From a checkpoint of a small transformer trained on Wikipedia.
Training: a variant of Muon for these matrices, 212M tokens, 6428 steps.
MLP neurons of a small language model. Each row is named by its layer, matrix (gate and up: input weights) and neuron, and shows model dimensions 0-223. Each number is 500 + 25 x the weight over its row's rms, rounded and kept within 0 to 999. Numbers have three digits each. A neuron's up and down rows have the sign that makes its largest values positive.
A block is one neuron, or neurons of one layer that tend to fire together. After each block is what it responds to, as a language model described it from the Wikipedia text at the highest values.

L5.gate92:478538529517555503492542509541496490494475518490460539484535499473475487514464482552492486530464476516480504487505494529530515502497549462463473519558517524514532469476506467453470501503510513486498513498503518511491449528472523483487515541497532460452474513514462528484550501511524486486509533519471486479453501527442497488525539483538451515534503491459498506484498495522483477464524489459465491503474500523518500480486444505499541490539542476512511537507472509516498534472508485482483506496484487480491482513460500528504521480499546479525531496532507518522491476532496501539457480540525516521533479507490508493539525488510457488494506468494498461463505480492500526455496
L5.up92:497504547488514520509481532498494527504537558483516475521503482486529476474480513481488491460424500486479529500506466474506486457510539505506456521530539524489472523462478472542514523563486505497495502493517516528542514544496477523501490491489494487523506522493509512477521526526523492522540484518498475525532513480464486521508448503533523486509519501496513490491514486530533453518510510495518532501471535476494464460468501518475541487486461552516471482430449445473499497479507445501444483473489483512552481538488502481518495516500497488474464490512476514518521516509487537522513510488557511482530482479487546512521505538481521517492507531492512497508471546499479515517480
L5.gate170:487473499545536547522524518542492491479538499489529497505489496487496478486518495479483525503531481503494507493494480509544500487491520513507470496503530512497506506501484497494513502490477477454536503503510459494522492492454500512472415554529520499534522514491503502481542510513505532481489520526483555479488497483527487503472515490498477526506490484444482518465494472516533461456492503536536467415458505494507501474463494523526513465498467513501477540557498469524492492483509472533466456499523541528525468462451491492513527477482540465503542472516466528526492474477483507536515494512521522522459524490468531503567538481493498479501500488482515503514479511534472526480481
L5.up170:513543476528497529525516483500478483511519527512535507455491509495497488489511508474540524550458472471506475445512482476522488534511556513517461512563500537521547490500557521500527494499463534468477522496506443510489493453498499502533497521498489479527491483490478568480510490509475470524483472492527492498493498504512499506495469474544500543486490495477461512491527462541514466480487474543544510477486494499520459533564505477485517490517526498472489467547484488547505514455503488529520496486483479517469444541499527514556524475509514488512548489454505491512461522497477484498504535508504550510486499480496488496465542491479514475503477503469511513486488521489487507513513
L5.gate211:479470500483492501501487509462531515415504477566499538493521474547523474495513533480514507496517543511521478490530522483497463483535502492484538506499522494502517485480450493482521515515516532469483546518504522489520469489474482441481496499472516504496469514514473499525548497491505521474475474512483562517492542484552560484457494528518475442507530517495513489446509487503496516468448450483523503477483493544514478532539456504537529512484503528478535518478481510466489505489512453475506459493501552498502509508513492531452518525528511478468468517530500490497494514526516520502511464538525489488511525526527482519491499476514520547513500499500505477506513517491463510526497
L5.up211:527513508490489502477552514456567486520505554490501521505492493502500468509490505519514513486519508428514486518495508543529520510517534525480479512552518475528503520485500506486481514502489517488515506495565505503473485524486523491493519486462533461492471508502480484477508531521526502504521539517451502509502472459505557477518491511490457498502565479508480466465441470523521531489494485520495497492516514520500457502506525476517494506467487510524549490472472551531495538494509538525503506502494490577487548561501487523513513525543492534446507498508501520490483508477471505523486471480501484515487518497453481482473513447485459496447499520523517499474455489486476489517512
L5.gate265:484553526576497526536465511481493459472477515459535487523499495551507535490526478543491535501484481525531484497489474498468541484507524499501478562498455538529493479457484457497541524510443496541502504518445476457541509475486506519489508471492514495465496487491475457491533481486514505512501501460503521476479518524493503494528470503480497494456520495510488533507480505518496523484479516505519547476508467477495500521496512496466576467455500483503514450493483485499524476513517514518476519528547496538536560541501489522466498482500489514485467490495503478533520495494509468517528488499502519498513463501472512520505546489519481509511554507460504519530505526476495474497506
L5.up265:481519529461542511540509495462493479489552452488526495512516497475546471541442521496514497506483520508475461466511523461527466531566517502529517499504468512529506490480523463475456500491525495485512509537482497517507500517496523457454517499478478485468429522524466518454489518514515516545549526531519519517494517468515513487512489469508506483557486473533475490486537536485471525516496513487520510449498498477503525485493462490501483466462497466542517501475509488554488490519497507520483504499502450432498473544504514465496486510522488506520502474540525497500523499484496507498544523457471497530496495527509466517497491497519458474527503523486458484509468518482508525514499
L5.gate315:490516492543514526534493509467468483520481502469480470479479514503496472504523503547500481500487512522468527531489510494531494508496507463513521497502508512488464495485487472447491514509488467516465493471469505527461502524533487484521493508536503508460539493512536439483509513473515524514520502500475493458532503499526527453499510531499462464507505511506481504517537526504484510577555484503508439477509560527557514504527486492478499492457513512496513485458500543529495528500491487502527436500472533497558495487492477479536504502500438511521523488479541501513474532475455518496492540510506512506419493448484508486491460529487484498518519512470522509473515519525523472501518
L5.up315:496512501457496534471523490459475503517478515496533471554507495520496470478492502505513476537455525519556550464495534564510514532458490544521482526452487482522476523472546506493483469486529482497512474532495513476513497485516478495524465496478501479514494484501537552523505530513511514541524567424479512494509522480433475523443492474507545494504488494512452514521483497496461480504538507521487523479488514512456503482471497515484526509529531513492495505517511506504511480494508552473533491476511480500526527505498507503516468449498510443494480474498514487474533458522485492498475448510543480451495516491503482491523505506491501526468525502511540505524489490464506503508514
L5.gate323:494538503533501495498506480477530520495523481503503501427517501483484497499468498484513453495483496469439515471480508504532478508515487507514526502528498475515511487492498523501534513461493478490524547514496476526502500518520482463495488473491517468510446488474470515499475505523510492467495469504556536521476523463498495485485530525501510501525461474468517506494509503527489471546486463450494530498470516521522520503522470485511533522491484478484466511531455494479530515539520507542520516521522531522516567493491477495460455511496534550536496510509506503461453494534444519547489486541485451554495508526485502515517522566490490513512479551486481539513501501470445480516491
L5.up323:553541510465476506489536469513485454525493501479484476495470501486508517535480467558510509465525507494478480538499541541521433548501504481514497513503488478495530503481444514498504526505502496505469521478510516502484477488485476469508520526496465493466470469473538451482485474485490505490499457482483518482502509508507455519512501511535548489487461487489519481525436509514497492528505493437533520554508477480499478507496508499481518478491531492540468514534486511497520515464478449524506473479526474491513491508462490477509512450474541502485499494538509478490506457555521485495527495514495523528500480493515510559533540565472503519551497485486472530514524471474499489479507
L5.gate375:508515493472486518510515466503491458497519485547469497521470461483532498488508483533480527519503523470450557526509534494552505523463493468479470471479499506548498532493546485523476481549534494513488470473530546458491506478522520494496541501520496478473492507487507499473511464544469514512464522543495571504489490477479494483459513534504485506503482517507499482507460470510494454492498476475516507547483529509513487485512490477490483512476479508519488522492509494498559490478529490511543506500520499472525506514489478528541538463474488454528501549578499536482467459508533500456495517489502487488502489510456518496546473517491518505542489503505490521487517546449494504501475
L5.up375:549482493492564497466510452487453511506530488523489486507523522539460489496518499488506496497515452531495455497491469482519504514475481527502525515461491485475495494523487461491462505509535503482518476521455497475496491536502514526487456499470497477498516476516489472525511510459491495465495467473524489503490488525527501491482478519467455473503502501497485485495523529535525506509544501472531481455467504504482501464503514507502518512522486516482512544510485502502533503498518525511524426489470489483494495471508521486449495496535524507536435498494458449485481587560490496508474517489491445505450499507546490551509510514484509510516502534495499504564521497518491509440489
L5.gate446:505526498529497548524505516487490575463462520515520498525492509518526479509572472462466551476477469527509486500507487459479498483515494457482518481517520448549512464472538504466527514514511467469516511486482524471494492484519477510492501483482520468535541483532504518538505476533527489528487492481538507540515538479497506493481541538537539508506521518492504467514532514507487492482522501522528507492468522458505511513479492489524491544520526453501511498496513483521513503405484476466491476491491455527454480510495557536529527513489484459457481489519453484522494506517507487500509498493503496520478477549528493466504484519509534488525516478471512486512477498521521511516519
L5.up446:474485554502510505548533510492463546506479555479510495525562507501519505488529493498473527497524499514493519454547516501525449516471538482510519537480517487499469433499466486489486489495470472496500491470503509536491465524488544518534498485476489495525513466495468531513483482488533496471515500505550521487493521572512495524519528517492464544528485501475463511498529528488524515516516461540498509516451492515533539496510492467503499511511491518502508508500492514530484483502475465452501515492471470479464491525468482547493526515454506513510470470498504530519497545509505518523440517524457514491446475522480477496467488498493513480487473514512483569480496535526475496514531
Lead-sentence copula. Mostly "was"/"is" right after the subject and dates in an article's opening sentence (was a British architect); also "of" in names (University of Graz) and mid-word pieces (recaptured).

L7.gate124:509458511441519490498500503510490538534529498550462516533533475492452545492543509522490480510490513509490506496500506530510526477491453504502493529535500511487492484495493466506478499511499442522497489477500568462516512505480453484468532490527538488463521489501487492508455469539522466507448508499478443491545538448471509464475507511473446502478484511480496479511480510491537512494477497485510494497525459506464469473533517500499508586483479456494520484536496509483466516468494510460511537467534480510489510493484510543481491498474506475502493478514491501518492484492506487461533486466461482499502531455495508465476479483504465520501524498534453495488505513543516456496501
L7.up124:510519430512479536512441487511476496521494471486484525502462458468520493514484519524551501509512480508502508473478477498501501496501541471456499514468469474479517490489534478498487501431479501479467494510485528493537501526468549555503482472469542488510503516471449546500516491479525504518533507534512512481505513514481503514480547458517502452482496516512487500460520510487515501507493516510474531539489503496542509507451485523519502482486534507540518486453493497477489495497509524483543471473459506545480545499457493455530509530494486441498487515472467505455526483500493495505538488458492524483501501499495473505454531496472493522517520485494511483495460538480556456475472
L7.gate140:467503495526526519481491522468557519491506491508483514522494479550507511514477536522492498464523514508502477506469548444515508489495490521456477567475496495423518517502535530457545522471467512497516520501492480528506483512479476473526492451499476543480486480489498447504546462497538504511485531474499478467500488535501492505499498469553461510492489530480470520496512506518496508490478456530451530492474463471536513490508505480504491489465478522557532475502469477502452501466490524542513496497462502483513480465491488505518515496496500489451538485511495482481535477549507492533535485529505523523547527504526507523487535498467517485527519502489491521470495529489535502490452
L7.up140:472499510488477478529492487505503454502485536512513469496508490511492517532511525501478461510490555485494503511515464467494493515445445504482559491522508475495510458489464476513489517526483488503482502496493541532483519503491514536503522480531539490520509530436457474542512447524478497491509525524464449465509547502489516477518522482448491490484458483509536530538510465531490495534469460501550469520451477480513521496514563503510518463483495516495512468499529505514531485459503530530502497527530499501481498476530512498516500517517531519469495493503526498486530490499490523481478488512556479503477467508499530503528507555458522494427522499502494533510482527525499470503457
L7.gate167:473505465523511525461453489493507507497487524495486515477485482514485475521450461503505506458482500514477492495480510515488525488510525484481467515523490514525494501506478486495510524459490557537536498485518515501461522511525519456488495506533463483503500453525486523472491515529511474510485503549534508504488508508456529529496521509526525487514501501493510496485538495493495501486491524501480553499557509532523485495483492510482511548495472511483523506503503536472476549519508471452514534541502521549568530454501479515494518464481493484536529504473469550520482544511535445511509494458492490479507482422493511483464501459530480522468506489516507506436496545474462475500453
L7.up167:503464483513529495485474463516526532563481478502482507484492535517514526487496491535493494494481480495453459522504462547515484493458481524523465507510534526528519507484510485479524464504477506453471516540533516489474526476531533517497513493539482554471519492513450522476509508535524469483472501471540489448484535507502482469489485503473487511552499541463494532500518478484527485486436523512468560513530500466520503479503507504504507552485533497478486484477511516484501537487516469510485520496540507519506557505517477516466485444487492493504523477493499527443495504514506531463519490496522464499516535471525538503499484501515492496512520502535521518459513509449513444471479
L7.gate369:485524471502492479462496523511502520505518516487484540458491476512475433500521519501513482467502493538544503477503462495460503516511513495534520493518496515513490535491509507497535500555480495503456495468536546524519479473517528522459510484506521518527478506517530468478493499486521519551523503517484527544539475519543475506479500515555460534535519492505504469532520476499520515500505444501511524522503464466478502492515526544501538526480493527478499506464460500514509524499490539499490475509506495486472492501497469438508479499524481467470528509538463518534502519512480524531538508495525464509493530536521470505495539463519535481582557502501526480462524509511470505465474
L7.up369:484479477461522489476494509514499485522528535496481533472532477525496500484483500455517543517527464545503504537504525513506488499521534487486558487480500523468480482486519599512538436471480497494540506478531454510492515468500483460502541514539530515518476476499517505472535501466488479519467513503469494482481542505490491501524468504486512515477567466499487499490536488487527488514458519522524557516485451534505487500477498524508525516526455513505504458484496474484492469501518498488507497442471489498530509530503497528524480473515516498510493465535511497489499457476494500517512516486487483459488553465494425522503502518467485502520528494510526504463548505505529494496483
Main verb completions. Ends of main verbs, often an inflection suffix split from its stem, right before a preposition or object, e.g. play-s as, app-ear in, peak-ed at.

L5.gate213:474524454471525511458503510444475501485546506516496535468525484479509468480512498491498541531520491494459495531512504493492485504507516505518508496454479493475523511457496495468559436500526517506499551491555521503470494480558490496469462519483530512518474491517487481482557518542547528513493512509494504522541532494494493515491505527470524508520513487453485491515522531508505557510498509514430473492529487510529526530486506465550475489506464493550478511498491523515508510466456519486523445500508496517512513553451457490463469518481498490508469472513475469498507479482495510508474473482529500503503486474556518485457517503499446494500486513474529496493513495495480461490492
L5.up213:508490467507495476509481493473536439510493486558489513488503453499509483503458477504503501482512481528484501490463495497483475492542562482512516547481519521478463482492549506486510567516488530514504494524544499445481476464527477552510461508528467478512481521482484532511479545466497453538565509509509499476549505499500497522515521507537546476484508500514521496526514519446511475515472471498503466541508501521502519465539521485480467520506524494492492517498452482488474496508481502496488542473456480487475488499484498486527507476516518462493477460510542494456525508487507461486505500492531512524469532486511459482466487453505468516515490453529493461480499495533475504502465
L5.gate243:486581469507521507487473501442507474478529497498567476461516459499517518549494498525485513489499493481516550512493487475508539470548513487520496485520500508447485486464485501533517538510463520545470450509516502478473494503517499496511480562518518508505480513502503507447479479471538491501536471506523516505501536504517537567451502499475493461558464479529483513530502506543502493494487510548485487500477484526499551511500483498506495522458516501521494450530431503528510495526489495550522531520500488493499458492527486486510483475492462500509506480477500522515483511530487479496498475522519493495485468488546544497502515520489511540483510527516479490462483523494515516521531
L5.up243:490458488473456499475522526494529500495475518518540534465492503506481479518511507479485511505492520498473488495462493480525424513539538501499482486476521489499528496519520529521523500518501530519505536457468497500473494491506516493488515519550488492529513504489504494434510504491507489505481483561486503522496556476478447518491499500514540492498490550506457484507477489523454459473511521496501448503523503467477487482456505517522470522416444544511496493533486484495532488501542490510545527492484500487462522529485544498501491488511491470524493522503490518468469474514485496513508459525513482492435489472500496479503546527524486478536510496476468535562494465528496493492544
L5.gate247:499526528533535499458512536464481486528479494503527499459450466509484482514498498498525501503483481509516526485504503542462525514506506462457521560458454498512523497487515542453498510540506488486489471521496522513518534496507520454454503489530529470541483477471503470460508506506511508488549492494464499538499489531525554513501474508535470470480511531488500531535491500513512522490525535474455498458482474483476515505519528523532518534464511493502466516497512496524484492497479528493514529497478474527456488481475484533445495464491468491507478502542529445510534458502501448501507515517472511481505523513495431510510484470433520498490464520512503496519516513472524471474488
L5.up247:482489490495497502500563506513462493473488501485533527490465465507510505468530462501483479490502532504516485481488515530477505517513509498490492471487503493483492487519523529495438493539466525497472449539491587498475522512468486444489488510502489478453488502527449519504480511506506500475529463499520517475488488507492511520490495488488511507466566514500428505480507559461470506477471471535504508473501507469531516502480484504476459528502501552486496497538511511484495482452460479489457506534513482538509536496496452487514491466513512505483453490487474510473568486511546521486524496479550497541511513508486479513482465477527520486502521486507538489489476526534489513476546
L5.gate264:515519446493485531470448484486478465509512513534492514495485486510509485497448499550519479463536462479492533480479562500520511485517492507543541508477498465461529491477494520500507504484513520502493580535508526453476486450500475520459524471503444508511500487518493499491538499525480463525491493524520460537542482517531539507500492508500495530497501492495474509460484517508526512469462495480469510518525491476459481514494553528467532472454531523569453525497503493484489507486501538476476525561497466487455461507475487496498540492543511491490460525528507468486501493502533490499501500490494483500468505490537502539492498494510493494518496490495518501487483541499486485543528
L5.up264:485527516539463501476540517520539476504520511505529532497480486512538521510517496472507517538531483493525485465451496508561467534539524510474482518474496481494519463463487487554481475520503546505463531515493536475497492495507488514507492522465497469471488460529490487457521531528471515498528495473545502519485523484509557505496517517486476507491500481508512507474529547493532535503448509535490506529476522474520514506494492489541503530508485480527540488517488495494503494480501523510513463512463523500484500455483517499484496541537539532507483503532508499444512499554551462525509462511511539513467499507495512512498443489508454500497428460528497477464506522475475490549500
L5.gate283:531507496507547503485487532481480473462465498484500520522509455502524497559511477504507466512472493528484491493502501531509520480558517518496467535476459459530477498510483523497470497516495486507514503461552452484472471518481516485525476504486487424501483538508527493547487506524504504489504507549481465531504492523514491489500473443499496493485481478492540520497481515478513559528504482481454538512502542503536491474498530527504508500479533481511492467485482524511499481451506540514474493511546501502498476465510487451477504515502552474562495524528498484497486472469534534520569461485468507508439485505486508491517501495484518534486522510459514504496486505472547511490465
L5.up283:508527493513519499510486571534530439509429483501492520507492496510529487550496504483508544532461495455491503515577541493490520489485495509510493455504477492473509439469544511533481512500478458486508527483516546510451513476554501522460512488497513459529506510497528521491466540503462506480506507512484506532530546504497466519487485509497514528476545488444484493511503499515518534455480470500541464483473481495467523503532480505462486488512491501504525509515520501509454492484543513471501543515523476525529549497533549485517484481476483451522505478512495507514512477531522498500526489522498499517487504484519497478526448513515480526466543492522498506487476495488488482523484
L5.gate371:479505494525521501531494499504500507526511504481464510493502460529536486524519499514558481524499505478538529496449493495498470491525509467483530534471494526540521513457504493459484481526533551467504544504523471480500522464513512492472486464508462524492517464524478501498517495516519490489437512486473536494459521510528497480544458542504517480529503496463486519501509497490519479550529490492498479467500511443506509474518520513494522523496507475479494493524476467496495540519526497508510485525475506477509515472489512512506481487508498460522493490499530556493579477482522481538518575481430476495448508485497464466458517524495485537490517485490504472480548547485530477512477
L5.up371:482506547469531532479486514547505500509490553478531538483534509512493503551501487517515496479509575450483484493474476511489456518467486471510525531494514496539501476501493507474524483522486505474523497496505494478480484491495536471520498510499459506477512492508492470509552504569518515497484542570488476493483527483479495497473478516482464485504496507514517519476510570489557480508463528544522490516541488426495508491523500473500510478482455552491498506522481483486514521535497467510525467508488509503492539484493464498513506501486492467514486483473514481475542510458481508479512516534488500481504520497480490502479487526475476497499539417456491508478509544506470505541481
L5.gate396:486520515462502504510547484440547494519488513537520542464472493509540481509495509489504488470519528503483528471511561526472507457427492477501466477462494533544503480488503492511486543508526542474515515564536527528507520517496554522470530505547479487520521481471520500503541533502507481499457545485518494509511550500545523519518481498491498498499506482490461519508506483480498512520522494502515521493528493505526475510520510477505510487424494500520506504529442520453510517483482510480504532524512524493530499455471490496454519495546536513482528495485477458465509488479540476473483502491528510520467504507533515487508444474498505503493507502472514495494511511468498484495440
L5.up396:484502501487482570483511484480521447510439519489442521463498471477494439521447471481498480495494507511477482485508519523491451507498493470484439503503486534478497494499516528513495527544504538469525516490498502516522456498483540524514555442490490515530503488495523478536500509543480480539467538484519497486517513552514492498497519520504488517494499521476496508503453500511529475495489499476525542525503509432508508496520487502513512518468481533523495453507491483498540510501534505465485501507478530518506501482523480507472500533456559472506524508492497498477467526475527499500488483466506474493483532489499502491523510445457455484479491471513509498441517531509501499535437
L5.gate407:512477510483475437534508493492481524485501489501490494494509470532526561538541484499522516479501476506519541525477544503550512486535497506506523509468495492433495503492522493481505500500448510559533512474522527470482497452499538518487505497458525486542535510485513444476541502489512512488552540557497495485489501479514469496455491486526493498529457513480527508534543503507520506467523522515536520556490518486486471490506475552532495478424501472509537511508490479495495499532513497463487484507422516470496487451485461493504492513489488484501486502475494461508517487499504525532488482519485512506468509494525485487505461510490501454505520493528520535493472531513512483471523
L5.up407:485495461536492543477474508486520472504523490498474484521510478514498497491492492551526545511421475521515518485462497489478502536483491498475529549477478476492544461496530464501507464516507500504486522475485494501507525495517507482492498521512510515531508529475556436474529498495526521548512496475475495491511502549526505506508498488488517510487428497517528492510540490501523495464440512496558510530502499446531480503503482512521512491492504500500481528491480539488478468496547511502469533476490528523453475435515535510495485506541450517517478471514524465457529455551493495500468466501526528522481500520488490464466523531478483497539518520503502500528517509531484474509515
Verb endings before prepositions. Main verbs or their final pieces (-ed, -s, -ing) right before a preposition, mostly in biographies: played for, work-ed as, compet-ed in.

L3.gate74:471511543468484499471491501496500504529488488477496502509549498514507493562527475518516551472495506450461503502558515482513467514502478477495534476534520490538492501479472500494525504579487521483507498508500496470504507496523499498471536461452467501481492521488487488499527467500487499527487534549495506502478490464501522494513489503510512481497484466469491544507473509480506456549481458487533493468456519519515531502515460484467500514505469492554520497531470519531552540481499507487520506473510515501488471456471497529479479503524504517538507511577492494477496449477494488535543483483452477485495500550541474539473509534509502510499513528493469538500467500466509462518474
L3.up74:494488483529527460482509529475471478465465535524462512465502487543483514495513513473530522473495497492525510499491538507510486530520524502505510497508477549526488480506540477513503458517497530508537503497486454470530458493507496486483516501524486472497498468506477523487504529507513522507463510441502482516432509495549503489495478544490491462505536526515483550506508451556538492477512466476501508496469506502477492498535488515475571473492521496529515460553520535487475497501518486551528487494507488441523512539492471496490442486532518492567458514492442493469504478538508465505476479501513494493484505512514489538528527554529512475488493480499480504534509498502520520503490
L3.gate406:446486486506514514471515473463511455473520511525516506538517508473541515511443451455546504522535489508495506501494517507518528526517451465509547518448459481503529494469512514490516495472499542503464485474504473526513543553480525501502523470492472504473487483495479504536493523544507464516460519474550491495516512487558510449466511508506529490499500477483527500509463538514499513467469521445520500487522486501489445537516473504451496485470505483530499520528535558509538492443516513474540518489491462472478509474520480513501505533519530495534521481517513514520493480509493516483459462518493474516522518515508503509511462483504493511534523480514508495445515511480491501510511
L3.up406:510488527518518465492518478485478454504459496471471520459487501477514464517467490449506540513446501502477503533481534471508534471524508463495504502484509502503524438483484462505524488547432492468484481504475482482495492474509512538544477471461482490475493502471483518481544501507528494521498463480515497494520505448506564537538465501562507479520474509543499493530490467506490501491462499495507524485489496521506511527456441478465528510471540463520490487462499476533500516488472504456511532486523492524487481477483502496515505532517530489483528516542451488466476490518488503517511490497481489514465520491541534518539508502500496506493516527482456494520511550458462476511479
Main verb after subject. Main verb right after a long subject, mostly is or was after a biography's birth-date parenthesis ("(born 1991) is an"), also "The aircraft is made".

L3.gate49:477478521494506470519512494487472506515493486495451535482511462478474495522491498453531474491512506514529480491490500489514533493488503396492505462497488479515522497492530524516536517489446492497506533535468488511495472540534501513468490448481478471486468498488501501485510499522491483518517513504498450533490535507537489509520470492493487517468549495490462527503488487490479489459529473511508532499440520494499498518490484479478505526464526506481531434478495498506524483498493535464511503524540523495497479484508453518399476530543524476523512493479475553512499469487523443516485470487508493482508533503496517488493479467450493495491486501468523473468471522508508496522446
L3.up49:511517498478492496479478494515483497496497529540492489511513455533484520519532506487497511501497536457525497481505484480436544466526526511502540464502477460486499482481547489492531507475474513513563533518508546507474474480488516487480468473498494498491491536462468511523510475486476512503533491510482474486510515479516460531503486477526480504476510494456468489537508448516495441472478484464551520478465493525529491467482509535487512453426508521506514478520492516486539516509473521455486446488481478500478516479454470506460520502555511485515496510494502481477491519513530476474520454510538519494474504477471490479481458446487495498524500499467538493533492533501550467486476
L3.gate383:496502477520461514516513491475535507484453510523513477514493492540506522541514530506541497523486540541505453498468540517470509462540524467490511540486491490485478478504511513531538509498491517517502483516544528466507481481507534471486509490485498459526541494480484504500530493560498490443473588497536488481403488532486499501462507460473495537529451510466486474502497474546542499512493486468543487535469519490476503522505522515519510499472479477534529470542470487512483479453476504473517479488477534450493513480492481490498516526523546493514497520473478493498497499478496491512500453523517491486498516510457459480508477489520517491510490471501510522500511490457500503515508
L3.up383:494498455504471510460473492458504515538503536516506489511488520500519498522464519461505451493479509535520469449468491535507530464543505499478463524496473483499532497489483507477467501480432537520517533514483518476546502520546518515511475491527489475494493486469514469486503511507536496519548471519523461451496496529489533524501473507488497507442485496475505526496505503523472514496508459512487475555506530486469467492473488520474522532464502483492500510505491459523496517488483508456523490543471520457487495495517465487520520515497538562509487531449470530504463490518462497474469441542509481485524466490480492458484500486500523518497440504513495468461507525531505512509474
Verb-ending tokens. Final piece of a verb split into word parts, usually a light verb heading a phrase, such as tak-en over, br-ought, t-ake months, w-ent on.

L7.gate14:443474472540504468497496484497482525539504496462503470488525496486494523525456486485513474521502495518484529517527476493482515482495556503489505480529501523492498512481526505474487475532497480517455453501478504502481480533504475470512519492556494467484533508469447469494504467469514498557450548487535475466458508511537531509479493495509500520516474526453509505504470498496481498527490450468497532515498445500492512499511441481492538529513538493506463527491456493529483512501501483507509457482517487493520471520480576521447497522502496521475513481535468499478492525536478515479487485536496481501532484539510487478476529524535472527539530467552523523505488540484526494505505
L7.up14:468498508459539520484533491505465508481519473519493515514462466507554484474451469465492517531521543497489511480527522523500496470433510528469477493503544457470492490477507477523493492477528461493480481503532478540479512443532497457509500542478480492555506502532483481473518535509503516494472533491493520512509526471469510483478495492538534520534472512503552472495509520506466499520520480461489518533507506496502484505547451497507492497502449484463458497493507522502486462502504498520525511491495517549492485496467540495487480505497480498494580484492486545501496505518471530521478485475481486524507450508449504460513515482498480490518504505519537508522505454472450452480484
L7.gate64:521462472496515540499510519480510477497508514529506513504501479507527543516468459508473511482497522479472462509536490497508518453484508466496521481500523493479517513500489525499497481483483543475500485507492526501461502525482473495507526512507457527444512544495496483515511517497515531531512542486529533487501523496446538561511519471482481497494496564468557517509491541484493514473497483482543509522544482467519528486498454470493484536549489513481528512494498555520536496509494486477512479511504508507455521477502542529460509513510484507498527505476500485443559488548535494496507477458460474476486465562528499490482531490501478514476491500497508505452484561440480513509511
L7.up64:494506458487503518517517510538493496515520511507510495511469477515491496461523480536502471516505463502511539510499492477475513520513494509516501487515513520493469484482478509480497479493493509478493503451477508503475493536464481440519497523532511480481504476509553433497517497593529486528503510499515466562536464515498455465499516507545509528501512496507469489497509491453491490471483473502499558523493506528502508509484529528519484562530495505526502505487570548481450534526500465534505488470532509541527437474527493513459494514479480486478499504536514469507492497506513513495487488512519451507498500514506546498469506524508528468494450501536506470476515483510492443468453
L7.gate311:504483505474509551523491481483514534497471522462483456516523524479555531524486539496523486470513531488498467517500505502477520497464463495501442490465495479520533479505515473535529567518546531474521508504459516538482517541517553496482481472544470528548508487532537486460496548531506498531474500477515530504465528495524483464493539493544497462516530482492525494515501475512507508508480485495495480513489499515500538502534494444517534513524533540497519458451469505485457492549510503502503479531527493531517482486521480467507481477466473497468519503537494510514520486531503517501469504486517511523477530543521512516485501462514482500548497491543482524486503530538468484508493
L7.up311:484508525488501580516457516445503547502493494506496503499515509518530489532471513512503486497493467499532485556496516471529477503480494499469494537467536484497453494477518468509519478488492531472518500490542463441478521504525507529501485528466494523517507500518510504494486504535525458513488502523476545444507520477486445528512518484561491494557445459502516488498513505496546522482443500520478522468535508522488508453498492493508527529531505518494487488503488517490512516507502493501509472495497486496491490527498502471486509497497477516489514468578520472531562549528505533514475502466515489489503474513486549490489490467525495484500482481533538522487496541538448516463517
L7.gate415:527482441472509525532502510515498474499480481497491481480489508535476522508473507502492492482505479515455522502492494518469494526491520506478503513501505487507488534492509504531466483515523484475474541525527536464463490560469542485447526510546436484460454512501517491481514530489514515542456496526489472475480497476447562494508482529555513493470428527513509557514485505481513495502515555499499525523471457539500520511501483428504520551527490493502483531485464530536517518514516473482500505474488502519481478444518537512492489439515492517495500496517464506465521503536494527494544490500474488502515483541471481494518496481508493511505469473529506522487508507466498504519494
L7.up415:426515494525491569518496527497546509488527494474483517469536512550494446462482477463480436484461496499501451515483498468525471512492505489495506532482486533466533539504512511526487476499510496554501550517476457565509505518481540507503510500454429461529509505522524511497522486494506506518483511523493486468517430500470495502464495459489523470554511516463511482517497532503493490499508523546513508507480508439471492472523473493526484522518485517531507491486494527540518527499533519488445510520535485479498515480522514482439490485505503496508488487505517498516514499508480491530490483500496480487499544500495507489458503483546502519473491475491485502486491558506491507504505
Copula/auxiliary before predicate. Forms of "be" (is, was, are, were) and auxiliaries such as did, often after "but", "it", "and", leading into a predicate: "but is not considered", "it is unlikely".